python train.py --norm_eps=1e-06 --rope_fraction=1.0 --tie_embeddings=true --parallel_block=false --init_std_up=0.026 --optimizer="adamw" --lr=0.00391 --lr_mult_qkv=0.5 --beta2=0.95 --grad_clip=1.0 --warmup_steps=594 --schedule="wsd" --decay_shape="linear" --batch_tokens=32768 --steps=5039
MLP neurons of a small language model. Each row is named by its layer, matrix (gate and up: input weights) and neuron, and shows model dimensions 80-175. Each number is 500 + 40 x the weight over its row's rms, rounded and kept within 0 to 999. Numbers have three digits each. A neuron's up and down rows have the sign that makes its largest values positive.
After each neuron's rows, "fires on" lists the tokens most often at its 100 highest values on Wikipedia text that the model never trained on.

L4.gate727:533503515508405455528413520521552553468509494492461510524530510465463481528524497529553482497521494532455526446557542516474475502501454521477513517523426498541430490460512486509526440512440506521439472562474405523465476509524454492537486506489520559518456492458458477428459495531435528507
L4.up727:476469385435492503487510554545491392442521548452451442512508453532422520459537519518482510452461486503458569498581503499422475449529608543560476496509414529523532497562500505497562568540537433498497541544488530536566510458500523503492533541509529475477497508529466490489512474548491446469
fires on: " G", " g", "G"

L6.gate635:492486473527488497559466479528476538430446528532516411505511453476495486488452419547504491526429485518541512492468400516476535496540457493497489453433532516505508511534434458545520505500495564533473514583464516491536503452529529471536437510451462510533443535493554491530553552480545437510
L6.up635:457507422475471517567508516571532506498445585543404457532481488461529497500429454507549484542503528485552494499483435519469506483491516506531530486525534520512509531551433462523527496500462492517539499624518621438524502447493501487506501502456479485552499447468480480519565606557525453474
fires on: " I", "'", "}", "]", " Europe"

L6.gate161:539582502488457542534518497455494543491482501479448520532537559515489537467566431488522534528512478484453465513525446440483503528575532549499514558495510428502497490495496466491523539506494467525449513549499418533590510553557465486551466496480568531529471508546530500443510436524570433436
L6.up161:525539536549488400493462462531456557522519552535511450578552531485542492469559467520496536479533489480448502433426487476480538534559575456532530546443501454506494469468437513530527588577445460479542544472469494589534490439524540460560459501483473510503514534516528495488577456512495454515
fires on: " re", " Co", " co", " so", "o", " Re"

L6.gate415:528539438576516496540452507492476517514479488519451513487542521551513546514505485505448451552476471549477507462516436463456468483523499516497479476478575511446409576495470510506544489450532525414400492594479560484522394561587505491486453473418516530529488529432420510581452479516470517492
L6.up415:542481547581482497509473495438443463516538436486500448471568453522520539488496462540526476497468455500491478475501506491538464589542476503574456493469530462426424568516469576548522473483470545406486483565528462484559502504524451460478477458469527546499502552446452466558472509462521543462
fires on: "-", "_{", " ("

L6.gate215:497448543576493503547507522479454542516492482519471449553540543468476606529491525403494534550531554504511548425566474450435451496460484535499485433492499442491479465522502475470427514522542473538487545540528422502522533529493449564495482480540538556480494520514492536475557492498432462514
L6.up215:511518511600555501521452481454506447504496450553530512537437461492455544487512505495546484489523515428453469468549516550449514527487520518478435441478501585525513528514437550517547540489600527533549547458558447488546504476544551488581472440494482548406469470530459434417514547555507543491
fires on: ",", " of", " the", "tern", "n"

L4.gate489:491561540491423531421472510575497480469507561511510481513491466528533425494553563527492432446426468533525545520466503405472548486458465541551483466430524510510538584545483480506466527469514477504555558496513518564549537494486520500500491451442537496550452510516466502567510442510516466474
L4.up489:508459487508486539482506518478492527505527547525540531440541515405507468529456514474447475529504492494520503511572485430460568541495450401495407419510549544465527538530493484531516575478477576438477507549517537530476550518433491454542484476483461499514572440550522428514438575455464458468
fires on: "es", "as", "S", "ers", " as"

L6.gate129:538552510550482499490465559488458471443496488547462522540519491528508546485511425383510469480555451529524453500495467529556458581463447464438505489532548482514478537498560514512508436540489531533457606522490453510488523442540592481465491571450466539537479507537499540433448492507588497533
L6.up129:570539510491519506424531509452441517528482537467531526547511494547506470529568446555457465469433507498497535528468516490558506542484452391489547510526439490441571603470538530528493484501520459453449495528576496478529486536525499525477376489427541522481449552570531489486486514487524500491
fires on: "w", " Sw", " const", "4", " bec", "1"

L6.gate661:545516495516564487487529480523565517522476421513509520507489540537472465534450534560531479538454419491521452482546461484577469521561572509536473487462558542545500499457481534501459512490504449471471556538446459488579514505464558463493481422404514511589480502491556528544469501491561430525
L6.up661:490572495507429500519513539411507503503487449555501577499438516509421507474521464512539432575428481454542445504583504452491531507466430487474518568483530505530453582555441489531478471419452487544482549561453508505454468513566497498470525451453444456427453563440525495486481519451450511568
fires on: " of", "ö", "it", "ur", "al"

L4.gate630:571460426491477557530418407539465528544545464455554516549476452526550518421493455480499487550559523521449557480520533517546497460529486534507519434431446532511486460442500542547522526491581509491488479499544473571524506491505555518562449445522452515503533549502493539514476539494551549560
L4.up630:482546565517468527465509507521462520533468498461476548565478466485561512356509550502563503470548499480554505451514513461522563526436555461584444440513566528489494510532523457513520471501546466452516511417466477434443486449494519491505581464539489497631501477519522434407499474412471483539
fires on: "ab", "ou", "ous", "ub", "ain"

L6.gate180:529565471545461444531462550500530533534463491510453536496500509496534503477529435472430478490548549522544585440488453532482541461492482597498454495413570530377486520472488558504523436525545435412507525504426513422506491540525515531408495500510540581474404547495480497502503416577472495457
L6.up180:506381533527518470568559521502503440448513480507505502502461490551594412542505553516508544551498474506528527487516565486494462546485476425496511472535488510543460429471454479509404530488482479514508477561553467487524473485541548552500516534530502491458494488495483429551541508549505539517
fires on: "\n ", " de", " e", "-", " ad", " /"

L4.gate609:560481433489511473511499530485492549515499493503508488553539490457462486578476534534539516553524509545487469528450514452506481563499468533539505519463536513503396481511525536423490519505513497574480473505503499543540500454482504506614406567485524508560520470472457514546469436502437496504
L4.up609:536415577431559522456447540574547515530492494456470478508531500450544495383502459473512506527495494507469573511575507555471488464536552515471594543535514540443535550491426534513615467586498522519532503467455520520460506497482385522470450478500505503525476466527534464505519524481448535526
fires on: " th", " Th", "Th", "en", " att", "st"

L6.gate667:520542469561514465556443517547524495438474513549471526462547440504431500573608506514429543478478427498545472464479453516517569489490504517510495523511479496488580430542458570516399533481539538532437510575484503530438469494520498540495457481471556499555504483523506513461512495572472449464
L6.up667:510477481523445504464462538451458552407462460515450512444480427489481452604582466485497451446524509449516496530484547536567520539598484493521460523478519492502508525550492577539499606491466468582477531565489501536486523439576503485443476502465506469515548527496470501414546477489488529535
fires on: "E", "2", " he", "o", " se"

L6.gate166:456512540523444486469519481461513487461503563535570520475459492436429499515503405514459491427504430474506533532484532482548505564596438492508421531451478511526530504525417446505454582472549526514543475474511462466464494540520539497501510475447459496485465558475507534458556500540497441462
L6.up166:467451518491513506532489446505509517446488504530479512447471478441484488488540499489526547498486378482504503467483475490521492492447499513433525543414460499505478452480507456560504478500559547544563546517503513513444555445490565513591502436510477436475478552443558563523444485498472488402
fires on: "s", "ia", "u", "o"

L4.gate9:481503549572539502512478464517483545433517492434459414507485476516541495543501471535525499508493505552500523475547507478482542500477496507546461483505475538452499440565504476494514474558535506473534505511509407584557448486471463519461485544460605506445512418495525447496481532500543489470
L4.up9:413573487531473523498510428515508427548455490461555463553537471501502484489481496539536481556475473472507510459510464546386465529447516549481512473436515432478488513539508481481509445489561374522436467520466524560557508545437470437527456467494437489526545472491484475469503529515550468529
fires on: " V", " v", "V"

L4.gate224:524527510513543481518473461497501464483465406523483552515460470480511521494509548455516515525456492570432532479534452481500506475574518494495446512474514520558502542507374500480450543478516467519516522471502481575529480524534407529499420533502509506475455525455502429511523465506449507470
L4.up224:490547535485552549533526509526452518544536518475540459534545473417470489483520473440467528545460539484480491393479469555537455537470510526524512431525498460450466453491494508538473459484521462552467470548494524541559509505374525537576519514502505486501544531530444504502586457513480495468
fires on: " V", " v", "ion", "ction", "en", " P"

L4.gate682:520466604550478525449435547531536441491418542515492499563547440556464521462528412481550491526546478489451481442476515460536472481490546503495473496494528539475476482486545487507505554524562529534459434463459482489497418502457580481464491507481518500503451504507538555566444440415521555484
L4.up682:517406601422469587482471491495544526476462507493450545538513438566500496456528470461552603519445533475566526516574590436471487525502583470537484408487477511522525478500547511508500498498525568506505450480537441512539504524502515469554449547517409437535467448461439485542490515510461525463
fires on: "er", "port", "is", "ad", "est"

L6.gate30:515528490462491512509508515459513602529425431517490527518485476514432508566456542548512569526491492450546495516523514465528601509491443486496470485433484497459523544539444489511470466466450509450541471429486466483542498509536567502518507510527459498507499526451483572508508504495502532444
L6.up30:519481493485484507471498511442539561524505511490491522468487462509550524463518506532497491481561550478511458480523526517446451479585449457554466520472518451473476537425492499475569443502436551449515517466544511448494507539541452459574512507558472515495487548467510465475467507459501502440
fires on: "ett", "ing", "id", "rid", "ated", "ad"

L6.gate711:587571492554554456532439515468506518462481542545535509507479510469471514556591412529493523528535507509499482485620477485494549435508535459482520492465521503519543478546477537477453499521476479511458571514482471476537497499569520469590480495531544561484555456486533453477534427565517478485
L6.up711:463544535483527428489475496440442461490489515448500483444532494550549444506509561502505544492492448469482501446492472504537479456491497491531468534484503420465528460502514463530457539514494502520400503508502459449482543427494474461537458406519531507449539468433462513479516579537471521503
fires on: "o"

L6.gate346:657526484563442507502511547488611506525489479486500519565441409568479531431459465524408480524534478449462592579544525494603453505442521495546515407456494508508522533510505536505485477475500460503472459561405518472479416528512544540453432522566496507565434500522492506534489525419504396509
L6.up346:568447450529465582467449465496515527530516468526474502463477479613412485532495573516419567448538547417533575488523522481489487543528511448555521506497480534475484496468493511528486527450470561522503528528454496506518529465449408478453427474517521506529518449526572486509423503556436449499
fires on: "em", "he", "ble", "re", "ist", "ir"

L4.gate545:481451527503546442462498474477456467422577552507519565581507427540367473437530488445523486436555477551518501498523516457551532459524496514547473456511543507520498509528470508491520485481518547512482457458504536474402476465464492539494521457510427529528446491523456462472442485476498537473
L4.up545:474485489541545512552649527509470395460503544526519482523494578517512493527516569498481491516555480510507543475525490492483496465565488529485504425500450488536476498573500403473454585481464454510570521513524454524531512480483509485517526452482516492544513488479500500519542574529621486504
fires on: "s", " —", "ur", "om", "os"

L6.gate434:484481470457520472561407527491546493408476466519476476550484435496475565546485434512453505547553464530547507464482479458520523475525408470581492460521584520543485479505454461548460488436510525516473473502464447542577481509476462559481461558452525507552509490477484551455515501505439400488
L6.up434:506525452505567477465408515495566461490465543507454481453466498462557532524526468518519501589555521391512496452518497506514423473465513505517506421465573460508466548456501518475504442523492484502599452504487490518513493436464539469469590525454468456588479514477533535471466486474502456595
fires on: "'", " \"", "’", "\"", "]"

L4.gate650:477422544556590552495515460525507512551561502496435444481482492520530547501531547534388499538464494457437499460468474493525440474490485463498471418515472585549487503481523583494530425527540475420475476516459540578553400506415535503473562482511535528499511425494520549565483486512478501477
L4.up650:507423509516521505508470490441508446556442466472487590465503477525524484520508481551506473483491565546480512567464476510559493544493538508528406514533498503539538514503418476484452496537508530506418492552491448529402460584569538518487523503560509535529500461443569569517485483465520583564
fires on: " A", "/", "id", "w", "vel"

L4.gate581:562468398479515478544534508510494560484491478469513524491502452510426457505524584450530490529498534517479488498471511580440455590473455601478458539467443578437558528481486455504455481454535527442444495510450505533550546487577546513481516456443542459554483508499460521487468530540446473498
L4.up581:528507433466452470496536553495478512536512467442504530493489535536495490521617516541486531505557600557453557465506496493522487493507505553519473502537497562495494584521444533542477420540495497484471425492565419471519480513536479578512502514516486449529448491518577403483456620518551463447
fires on: " count", " ent", "ist", "et", "ister", " organ"

L6.gate133:550522508570513543530507480498474485558541473481530499460497507476478612486485477489516560477494554505543534508466590513527522510533489450523490494464491461537494439466445492561453434529451501496466546623440551434505490544487471431439514414499526546520470479599488490522482590488464486426
L6.up133:473520497538444467524490517508427530503514459523475517475490536477527534493465490502492559547427528488496555489388558495465574560577424451512514488460512534522509416518456486528519508504511531490485487570525561551506547515501533553450457479497547458440518587553522589517403538503504525479
fires on: "."

L6.gate457:486537427523486534448485496500489505391501514494549504489498466460555550543491435534427502503462521575447518527511540474533464488503522511524602481486549520509533439539552525450524417506518484569494521531533516512576422523541531492563549459545505550474516585469467510461533490514536494489
L6.up457:498503545519516468473533539539500531441421426507506466476483518502588469601548507560478423574443554512509535504536525496544475507498490532486569540526506491510544418511482486529450479555479501554473515519443504466483531458564529554532584557454558502592499493475544502487543446527512505537
fires on: "p", " app", "app"

L4.gate333:589529482535482550552478433471498495466546573526505551541434470578511483478510509498547449486432512498485491555471482508514526552556495493484454459444505448460483559462511536508462536497545455445494537560449536501551478533451568542445547483429490496508455514509496504485492519533487521482
L4.up333:478504469576440541522535394589490501456485489543480545520471518463526449523452443399561551526480469460535461503513464479472592564556437468461521508497465483469507467450524475538542484499497524495498436491514437491401544485453516511499497462475527543546562475526482502544525508545453459491
fires on: "earch", "ee", "ol", "ish", "al"

L4.gate119:512515470598474544480514552539429567509431439508523524564470519467478542420575501475561525481487415591489474535434520509549541495576500563565485483448568517460436501512500493488436479531483522513455422529448459559525502568492539524469484559462481544446484539557519533546478487494462465476
L4.up119:399551503485507509519544471520510485474514474469476534515468486522552491539532489557449530482499446520466448447433536416538564547491474491583526460473496527507533500536455516518509432468499548450484516449536492482491490490517399536463562475517567470489512491470523519493473512513487499472
fires on: ","

L6.gate458:532488492522518479504482512506509538401546473621525430476507521540519447477474456481474499510451468544547486548509461461479458461506492556513475526538491460420395484478429503478486470547579493517450501541494490507553379508573507440527493495469471556528543496497474555544421546498496439533
L6.up458:550456465463544453469528473499476545548490447575540436448455471523513523483489506466434511462471493492519395469506497534477486515558441603524458516521483524464375469521486592528495457558493494443473500542477489483504533539496516477509470520505464501471507511532534502573466525454464460505
fires on: " (", "\n", "(", "_{"

L4.gate764:547510503501528526570568487451499518499530508398470456544520418508445598441539457489538504528526494536471525462511569502472532497550534465503422448494508484523498476494516532533413518415534491438518556603491479595523472560530524545444534505487453451434462511468491560447545534469476471491
L4.up764:483507477510457515452472542495502519534510535467496499515539470535461499610503528486435467507460543495512504434488575463484513515526551521533431510488595527519465428481598623531556532465474446432515494545525555550553427540461545484411481445545503566452555482528514483572510518473484455476
fires on: ".", " (", "-"

L4.gate412:484436510575436549577540456495488474479525442490493560520569464484464574514508518539575482475549453517462527533528446524474449461503497525492528524513521538599538497512447547460507505500491458535425555558493519570517418526488543528574521566530488523563447530526437441492470488550487449482
L4.up412:510533417506431497495490404506482483498490390440504509499491496492449462536435541545569551490473523474538487471519489555473490487514444509520585532457461477493488443515438452502513470396506471513541538460467564502556519524474525485533515558495418558503464506446489522512581540558442528532
fires on: " U", "it", "ir", " Mon", "ed", "U"

L6.gate500:518419480494531481567496492516548441427585506529602458548536461495428572499531453494519520553507490538472499596512547515500490450441543494484468578488534559461473431513488513491456511497502545564518524479511478481522393548543540516585523503514514458470518577470527468511454447562500472464
L6.up500:484542423508501522479521516551557490453535534530537457488574488482460575495523438489397458561528417491482580500589540551491484474449537462427525489519600507414463423504502476490534491498548493506436469536436537519545479518493437499501532467450471525546438514509473442478466534480488484630
fires on: " th", " cont", " att", "ont", "t"

L6.gate396:515449497541495474522551477549441552443561425474467480499494467502527467504490431529470419486542481505452528498512471504513561519520483519535493543455492454560454482512447618524417535521485481502427499546448462578524397478568532484483494491448458526554495529553475458560478506498471473512
L6.up396:509475534513500507553526481534526562465553489501502492479485496451525414502460488572533463460544480517501504483527469522526491530466522509555489470480488435515448518454562501475511493577569468477448467504440354570513494483471483438459463498453473440431531502390519478489502526514460555549
fires on: " Al", " an", " al", "l"

L6.gate469:548470529497510501507504523514470524525511424574504475510464441535527522559520419515488384519501442604506513471542501464540494488561503479491499559465509521456515505516499527474509505494528531532511545524509388483556492508560457528473502543377548514411509518477465553523570489510523532468
L6.up469:441444527506480445452491482506540435523562487535504534465455466545571475499476427516496513497533493505512544511474487393463506503510435520492536480505510614494506500476403529591540548497571447513480501500572561476525496597467514495478544504522507474489506448486477478528469483476519591495
fires on: "\n ", "iz", " /", "os", " le"

L6.gate548:578484493538487486551438495517532525470473500473523466587505474495522552477477474496462535526493538456569543520436553480478548519492468467530473378529500549513588551485447455502473514556468564563462545561387461542494454461617487505459481487466505492504455468502558496509489411489519491525
L6.up548:543470505510456470468507496542567534513436514484534497554427491465493493549425430532482516547588530437480466466499515561493513519448403518576499510509569534469536503377550520477460497514472565514503484551427414474473510423498560489440493507444493513486504557541509538408453463454399454498
fires on: "ly", "ir", "um", "ble", "″"

L4.gate66:544533486516459496513486480568501468378585523498584455506497528564504460483494450541530543540524449499470502524460492472517514518532477502535516467504515535589566502488479479495466533578464533506492536527457454531511482491427494480473528482434471515400494492500479500534468523495450462564
L4.up66:507501491512510500509478442563498461493522540536466443526516511635467506411452448472492456473419454455484476505524441505480507498449511511522491520489586526427422445491462504532500506547529563456478496573515443486526465479487483482489482519482505483446502498509466537516549530495517507558
fires on: " col", " Col", "ol", "an"

L6.gate449:454507543520432587511480541567484454450489453552467499512508521476588526507453511453468487459512452550431533498479512452537472456524548483492552514495518462486414486535473550486511487519582601476450516561481440559502487533480466561453436533465544546443450509519479408548495458504532476505
L6.up449:535560451471548519506483561489504506479435528485521472478581509533441442433514598472462547564511480524460494467468454470412438495441527545490572470557431533597479536556491487448519489563513480455486480439532520527478444593448486537476508611504483514531458520487497529479478530485520537430
fires on: " G", " F", " S", " R", " Cl"

L4.gate591:509512445494469473581449519484464514536447598578502479555549486552504530489480488518496468486545524559444552480494482484472544467577514500477449418478443499519493465485458468459464468534484447426499587579455523503533467470495447533488514432495499501477489499473477486433518535549544432551
L4.up591:534503520528496552468541443523501454450569500544495451527533438499511464486484552412441471554461521467439515478493572583529463462441550520459561423512448523496464514435520511523591546512469453506530447466504505429481505523479470542485513493542481491471473417494484484467496548537527495452
fires on: " of", " in", " at", " the"

L6.gate663:527546512545428512482519498481460520511462466440530500591502478486507490527483428470521460497475468531497499523498437484443511544473481557519582494436503577503508458603448521451513523548548524518433472472445488459534522556582432592504553475541600497456493611456462527546503527502528503455
L6.up663:400535468442447512554522516503510432445496613444517503506555507516510564440522574538455521529480542539445534447436490507439525508472520493567473435514521608549475493576511547460512506483484503457480501558504473564518511534544441489505493513515490475528504502537523514502435518473496466475
fires on: ",", " ro", ":", ".", "–"

L4.gate522:504509476530546464484485435536487501538446522472528465509520472491453474417447485539487517531432522518502520543491459484445441520504479469565453480526515529486497524497499491515479413463483506521484488493463539585533533512524543510543421457527522550472484476531548469484493454479526449497
L4.up522:463434510503444575539517472535526529444478495527578498508520536615544554428491502499536541488425513541500455537542541530529482536486506456440502525466503519500488491467391506511478511476408464512509473508520475486525413529588433509470603468554478514517488513421552528478433582524476463501
fires on: "ary", "v", "r", "al", "re", "it"

L4.gate220:527522521574525517503486471525480566398491532503535522520491449540522466527510492542544524507508532518508489473435498448521535446535504551550490520472558505433441522524473512493458479493454469457486469584442478539497486486551469461495432527506558519551528427492519455557453502464457458558
L4.up220:492485450410530556482486527450414546562487486503567581538510519495489517522538522514555524570514507524527484552447455453482448504575482515448486528494539480525502549502537500502524466458520561499468450489546514497528545506532498482487513453485512534523464518499560477443464469482454548582
fires on: " \"", "-", "\\", " dis", " re"

L4.gate760:510468501515514473494421449502491553429590518491531446532598519499536520519538506540559438423490550539477531483456529497499503394478483523445484416438534478467613437500483513590518520498563471490514548470510528497526492457491485528525523479569497554444468494552513457562574451531478557471
L4.up760:476506534477540467573495568468557461524536451453484527498428488510531535508482484489456441549485475468462496569474470566537548478450447534496479528462545412479503509500542590553530525490489508486467520508453502473526560543532478529541541493543461523594492547524502584601512529463456481522
fires on: "ot", " success", " Year", "ames", " pass", " It"

L6.gate476:525539457459542423535473450510518514453470485524524517446525386516584556532464467484520416483520481507484494470489572486487497516504434533487536440541491546490496457475535498491484554488525483408487460531464546492482434555561518483471568448427486506508438568463508531495520544529526483517
L6.up476:476481463455500395504499555590476477573529495569405482468599460581490499446509588486517586530507530553558490448484567500482502448504507541460488547510509527525445572491545519449526421477518500436490426504576466576477479527488533430490535467499445492545484415490496419448518522486441553520
fires on: "ist", "ian", "\n", " compet", "ic", "et"

L6.gate439:505510541521521532527451473489470414531475497481549517462525446443497499450448534543496510515498458515563559586484557439510550499464496495538426477560495502562507561573441474462531588452554509469509515508481478474510482511481528514455443500452510504533490511492492467539495471536518490453
L6.up439:479547444603502467498495488457494498514457523476434484453538429542473445478524563475507475505468475512518505454481522479541571427485505446441490485485530542550520476457509472501518547476470510407524542552541483473518521490515484464541496539531477495524487450429482494564557567626509474538
fires on: "is", "as", "U"

L4.gate557:481521489568514474493436548522464503508454548495536529548492459543545496435459488532484475488546466500510548547482532446466525562460512506501574508486547489514535580519509535461500452494418510534446537453555546414523465554517478490462409532554522492466476560494504451568450501442506475433
L4.up557:440465495417483509489566558523508465621547526490488470492504470542520447531545484481449511575542470497487506551512576468467479532487524439506534460467565559470501465502497494521498544438496481507551517453554412489481466474458395467440451521581462449467484465502522576495492503515461490455
fires on: "in", "an", "k", "ip", "6", "°"

L6.gate534:543562504547464504460476495450518583467483491491509501514493450468543561541523483470452520522507491524534499474519457485457512500491478531530540556489594542424564546493472431516503517496512575508465500467466551528548487572577482438463519443471499499543490454531488555488471457418450517530
L6.up534:534500503481482502482426500515443544455489526507501490519477584515425491486566519496446480461512449466477527407534521507459498517523496465518511517518531433524525446463454559490552439504445458543437474470539430554466514462506424484483548490451479515477471498562580451477452589524527516444
fires on: " n", ":", " m", " requ", "N"

L6.gate208:522502506501513528489453569557547534481486492506485503549526480566579472455479555509491448449440448464449448440515475481508539508436570477452514484498583548514490486494465510568498527516481495499477547490450498533460410468549485495481511454499584513537403582547530534536525464461485438516
L6.up208:485491467518485488512549547515524544468495521539470510507516490525458438462465463483412526502525480486497497554534483462415503426489492437507523528429578506422503502558466488447516555586489511454470540432537480549537499508517414505485487491519446439453512476446508511510400491504604504518
fires on: "S", "s", " S", "2", "ers"

L4.gate284:545491528592548553504455506469488455526522491482496491520480494517497534512500527392483485483552534507533486487471539532468452454570514477521426513486561538391427563539444524510545456420511499508475493512509553502519480571561483533476498518533512490572464475513471529523498441469515525540
L4.up284:468526548587507432512533473520523534454518458549509610513438536481508511441541500487500469517590503469530411521518500476523484471491485452489486518509551455538464468491493453453494553500451543491500522478507455465507465415481568526478507580511454498497441392509534573464529493462461516558
fires on: " ex", " Ex", "ack", "or"

L4.gate362:564577524479461504502459472511494474458511557486502507524460435512480457446479514554450505536548516500479550459544513505446506528422563531547539431487527560529523430476590464438414517492471413524572489449392448501503468502496517496472500447480537488491507479479466489500542527426509457457
L4.up362:481510464563480528491489524532458492482568487479489545563485532567493489506443504544523524501509480477469444484571464470482515541542458483489522560495573491524559519468456463525572473546530480446436455445527465442543508525456521404466594469396417527479463435537479414516461543465497569525
fires on: " n", "N", " Rep", "l", "te"

L4.gate511:496519489520424447522552575577441492467507500455493512510529450531537491469510495512495454522519486516527529488563501484525469548588560541516551424489517524517449514516476571518504501553447606514466488464511492571517479485453507513463505496451505488463500509491488501507498502528441562490
L4.up511:506507512446494516555580567567473481422561464461556502523577447464525485533457460500550444428496538485535522465500548496502477493512557567530529467552534546528517445570523570591491486553468530491456505506528522524525510513488515471498531478462502545468450488552548470486497505519463573473
fires on: " Al", " al", " El", " del", "l"

L4.gate507:577483555560554504553468489495531515578484569465454519600401496505514499455464487525543509513471468488472468496508500412495465559562489556535476484516506534450507522533493524456454490506500509494482455554434459579528506540481525439437504488450587505416544578469494461466539514454475557494
L4.up507:435468470472515478521549469587507407546518587521484483519504496528465588440507484536535543447524519576433416539488522524551566460521477519551504541460550535598529454505465521549561522509504475525458492516564469590487519462457414464522522410468487523398526521493531493483452539554519518523
fires on: " and", ",", " or"

L6.gate675:567526526518542494509477539464535442521452487577562520543440477482537566569489463509482468564478473453498544495512458481451474513441460523481473565432436427514536526546496504456502529556506544442457545521508502562467489455490527479493504481428580524463435529477493527523464502550452537432
L6.up675:527469492458524475468511573512496571448492537477495514572547503543517430552508470487512543531555509505448475529431509436508609529508488542528489540490483469378536551465497518553516571489545492524479472499528558473524532474537490542581496552474516515470493516490497505467547436507426459474
fires on: "4", "5", "i", "1"

L6.gate352:530506479422488525531532492470478581503460494518513443528460449532528519519511490486500448455433455522467589477574512465476457547457438444471458422472466594517478497481496497474539532519463555504528534501494461530574443489512461476554457550511450482525512564477501492577493452531454575529
L6.up352:480566514506421527441492541553497492438515491589507412481479502532456437477453500503502518460591541530564474472609489544488451488549461529493470577488527513542537505467463510497461476402510521525519499557565513537468478516430446552452506539476544485503523611421464561526510508525490546466
fires on: "m", "et", "t", "ot", "or", "orn"

L4.gate71:471512532495540477513460416541487522520505469488527573524471489466584511483493463530468571628535475534482474511414539446520541570475476544593490453459509513580487429482435571474499547509521461490472471495517522545520494553507487495504509470513451465456463571455540492592505487415439464517
L4.up71:511505456426490458516446488562458465516491457466517461497467523525472490505469501484468543545547533495534491452561564515485440517473449503475524555491549545494431483545458455466494435501528497530472490521513439476528484394480436455492498538448432468500470597544471523550507523483495532503
fires on: "°", "e", "ip", "b"

L4.gate476:446476620485409513545462529564487466451449491514572476482475531499512557465488502446508460540520472533543526495495475441509521397474467515592478512558554587502512495462407499583488470493529503452490544492421481520521451539455480533491493513560456506500539542430531497533580474498485440533
L4.up476:472465596534451482498514472520444533498581477552551514524481523468507399477464554488484528545529564543521509538540472529473479566494492517544510448413452526533530473476505485435472563517560565554444561446517463512473454497529495471543423461537478517489543514495470546547552497583468488518
fires on: "b", " B", "h", "eth", "ot", "ar"

L6.gate694:514509500574475441497429508513471413526510534526535521452541493534534502608498452484471508463410439445537528518487495551466433512496494555543443404473505493432497523500510508476496469499508506390521511477559522505435473481494555462449500504489509526495490509450533523456453496491496516462
L6.up694:515493535577528492514520447526511532455552484469464516485547541460508594519523498535513492502516454456468490537511430488429486489454488476490453468567468451497556480567463493515445373506434462503532565522524547471513490489530529544493537531505550437525488531455459492461487498391491460425
fires on: "\n", " s", " vill", " Br", " 198"

L4.gate582:459495417541456409464463518501504478540504531549484573499488506528457552522416518482464537498510488495510456420477480505477585474582518493504563484417475515485458472485415484517552477442492554536486547519399452504490505444464483527548475506480484519487439498498475528487506499515445480522
L4.up582:511476440505493485510523543523599471535507505523511496440471511475552468463466483538441504453512524526604458450509463507452459547541528512470511546480577513529437463533512532494498445516481485486557484502502475489500513467474514465575465536466480468486509430547439482522526467533448432532
fires on: "]", "'", "}", "ich"

L4.gate87:515463485503551483430483501498435465476401558567507552486536539470476528553491473523536499455461531548516495564479543517455540481475477522583489482500565528457489559555481530453487531535488558452497532514494496524520529494524516459498463500537548480489450509459487434578489456449529548468
L4.up87:476483404548467509486461465504532539499486452471501527573447546533516502519524496468527482556449438512421516510469444485558510492501495476443559504479573481503491528555414492567463587549533527572444512508552501456442521435497436463493541490435503544602595502485529544537586546484488557496
fires on: " A", " E", "as"